python train.py --num_hidden_layers=10 --hidden_size=384 --intermediate_size=1536 --norm="layernorm" --positions="rope" --learning_rate=0.00104 --weight_decay=0.33 --schedule="wsd" --batch_tokens=[131072, 262144, 524288]
MLP neurons of a small language model. Each row is named by its layer, matrix (up: input weights) and neuron, and shows model dimensions 80-207. Each number is 500 + 50 x the weight over its row's rms, rounded and kept within 0 to 999. Numbers have three digits each.
After each neuron's rows, "fires on" lists the tokens most often at its 100 highest values on Wikipedia text that the model never trained on.

L3.up1017:618487442508453653450406461484430538466489497532415489461453473528443526602511462454519518500472495430557387497473390495512596460538513422510586529550462442500545505459412491531462421603501484573548521522472420554486506567473562420524492400567456531482395557492517593518564502520477467540497468500442456472508496473581533472552548508465518477504482526573508502462544641550596481518579
fires on: "–", " her", " on the"

L2.up235:479633491536490539500413449393380420500566436484557511503605562577432532418443554589448533441473494494413509511512470593512543479492492436550520500448566548508503477549530473519530506510542507427561503470454454469544454485481527601511581522481526565535578529491421543432479529523431553534503394458478398468493491547583509457491470502492515554537444418473615502487547497529509470458503
fires on: "\n\n", "\n", "|"

L3.up504:465508519420471510459462423523451516515441442517421465532536568530453484524539457487441469470571404598534521531464435543428450525471471521501501542496634417456433610539570456509538455597576521507503584448436475505639479450536456478548473551436564428598542580544487588481430575467546535517429508388456456446534598512483448437509489559482488456630534490473574409450572488450555435543547
fires on: " | ", " | — | ", "um", "ote"

L6.up148:503595500489462516413473500444447509535665481514460559507493571578503617444483526621461532462548440521510491576478487587522517588545564488519494439498509473464498466491509506455433501390532515501554544492524469539514506548508509510519524502411533569501468483525434539530466557541414540511464489578493463495473473534483539520478483484401542395529469425495483501523505553533473507421515
fires on: "\n\n", "\n", "1", "2"

L3.up538:558521404419440425511498507430509540400443511547473479478524583503440490510470527488494462570480493462554490441460583520520561520550528549468474528547463545388547408566599468564521481534483426584608501481518521578526505476538445502489570412492469511464534471491522530459584514528491502506421497499491406558396446518531505446501454525557459501485551516576479511488534544571405420500500
fires on: "C", "n", "d", "l", "g", "v"

L2.up1045:529605563558518424557518507488440444502581532523526516664581550498380481492517499616498513509504490467419439604547483606507514468503475546462493495476509474496563465450492482383471449535469550481584538464529520519463510571545474535523465391566475526547371575571522588575450531436462444458568425516472503542469496501521526424443505580448509460475478463518504445451468533501478522465601
fires on: " I", " | I", ", I", "| I", "I"

L2.up538:473453477451520445437401553568460454478516514558627496405515569555490414502491482385517434354539605488503559549415450450574512424536535482497465497520502507530523468469447435428461510592532589477527422496554480481495598433468549646569448509494508469515498518420533496491535483425571512556574508487407497452519523582489495576509420547457508454436554474542442526465463517511553472502553
fires on: "ay", " politician", "ant", " University", " Congress"

L3.up169:460446445477475431531536506438460496449515483535477566435419511549551538430470501528608512491563449415495565441399477530600442435576528550521487510495453467519517506485446496449516418509556480448492563436523483544466441489376500490441499548473487453473532594460489554556531507542591501492523468509401479470395515575455561541505517472522397527507468532523479547509529582482561392545518
fires on: "| No.", " | Episode", "ial", "eries", "pisode", "| Total"

L3.up138:486519568500546449468508570426500536452504503470537460481463538532451477570415398528478573524514476523451453525480625572461614442545462533522518626467541525516555549471539482420511464542561408452469554462484544556465492576473451619463451563514497482477416533435568500491435458500523414546489580479491451547551542481481516544535440418425509454547515528585560633493506520527488453533573
fires on: " al", " | Al", " Al", "Al", ", al"

L3.up1222:543519499497492417481490489400493462416489559514526394468506446555434521503596526501494443571443510508472535539526572605432481393549563451556546533565499540369485471455478453459459512530554477468530529470505530510419468586547549463471569415497481589542430648495510597499501430481449509443478466502473480559489522460495514471478421489559505439497514405581471526513522573473555568524560
fires on: "one", " I", "I", "ust", " We"

L3.up284:454576493451485529459566529538470495440503511428566520497590536516465469441505545512446541493606570511466454515431453489634535441604430545574513513484523425474475512454457461462517606464460530459491429448521438514516568578517597537479496455402439437548488495471505512528419584485453467562455518515487410582510522541552521455498555463434504513555608555443578475462430545539500456524500
fires on: "_{", " \\", "\\", " '", " appear", "{"

L3.up917:444597514565475461561483561446394464476469450465436508469526409494468418437519477509401522519487520456475548460516567529529518441500490498493513590455553577605598586490572453522423505508521410544522533493524495501584472531455410577497510535465460476503448556534552513494482539513448506492444503480474498484555484509438542587458516490441480485530478488613599528567426585524436507533496
fires on: "al", " Al", "am", " al", "Al", " val"

L6.up756:494518382509553545480561499519462500527441538537493466500529501426518394442466452573478432507504581446433432554612556510551456491513453453529472477583549528461485512558483505532465480571412492455550411545478421562599508505524426516534540517529553580567485526517457516520531464529498468413438383402396429493454467580540522528501472461494474568467510567540588539530558545505520598501553
fires on: " f", " gu", " be", "oll", " Gu", " post"

L6.up201:547522465530487468503556482536438606475609504484450475469552453448578540431538598565521519443493558480581542429487527517634517521461453558500617439495447626483581486555506486483354468445461496499485551465483486528499483600587516544489519508497574559562499459482484556456468508470428430503466453430472452528506532525414509558547430454575499489514517458433577465492513542510550479608578
fires on: " in the", " in", " ex", "s in the", "ed in the", "ed in"

L2.up100:522458465425516513476454516508544469423542566455527500420400508538519498504500531580492489510561418471493474539511493471555461482510586550476493503466394427491523578577417449412445433468539457422517479437438550478496449543401508484474572667463543604433490543489503570469447554571537385539494438444361457467507518517558546467477447488580425495542484477538481541510426537478485442474455
fires on: "ial", "ian", " co", "eries", " Special"

L3.up317:629459378484421461469456472480503513529496527531491463567528506608575495496561537483467546453517530454438457455447515569503540521533494462498489462511438455496545529445496480494446533504464428401506461454469487507504381581629513574553447495548506543541535554480510448453482538588471418502506501503529506484510610527461491532558520493491427405500493567468626539505576509590624489593568
fires on: " In", " in", " attended", " buried", " in the", " was born in"

L3.up1272:483491502474360441510450514426527491449391479543513504470531530412489527507459521490545512515455475514554625470493457563521489425568525535474557454528486514430556455482444466676526454532495499545561459448586507485470555457449476524545486381457489484481468499485535610417476507559476537425491462569482461449533448550553533450480456569547489463468615470593510507545567573486526613519497
fires on: "C", "D", "F", "c", "G", "g"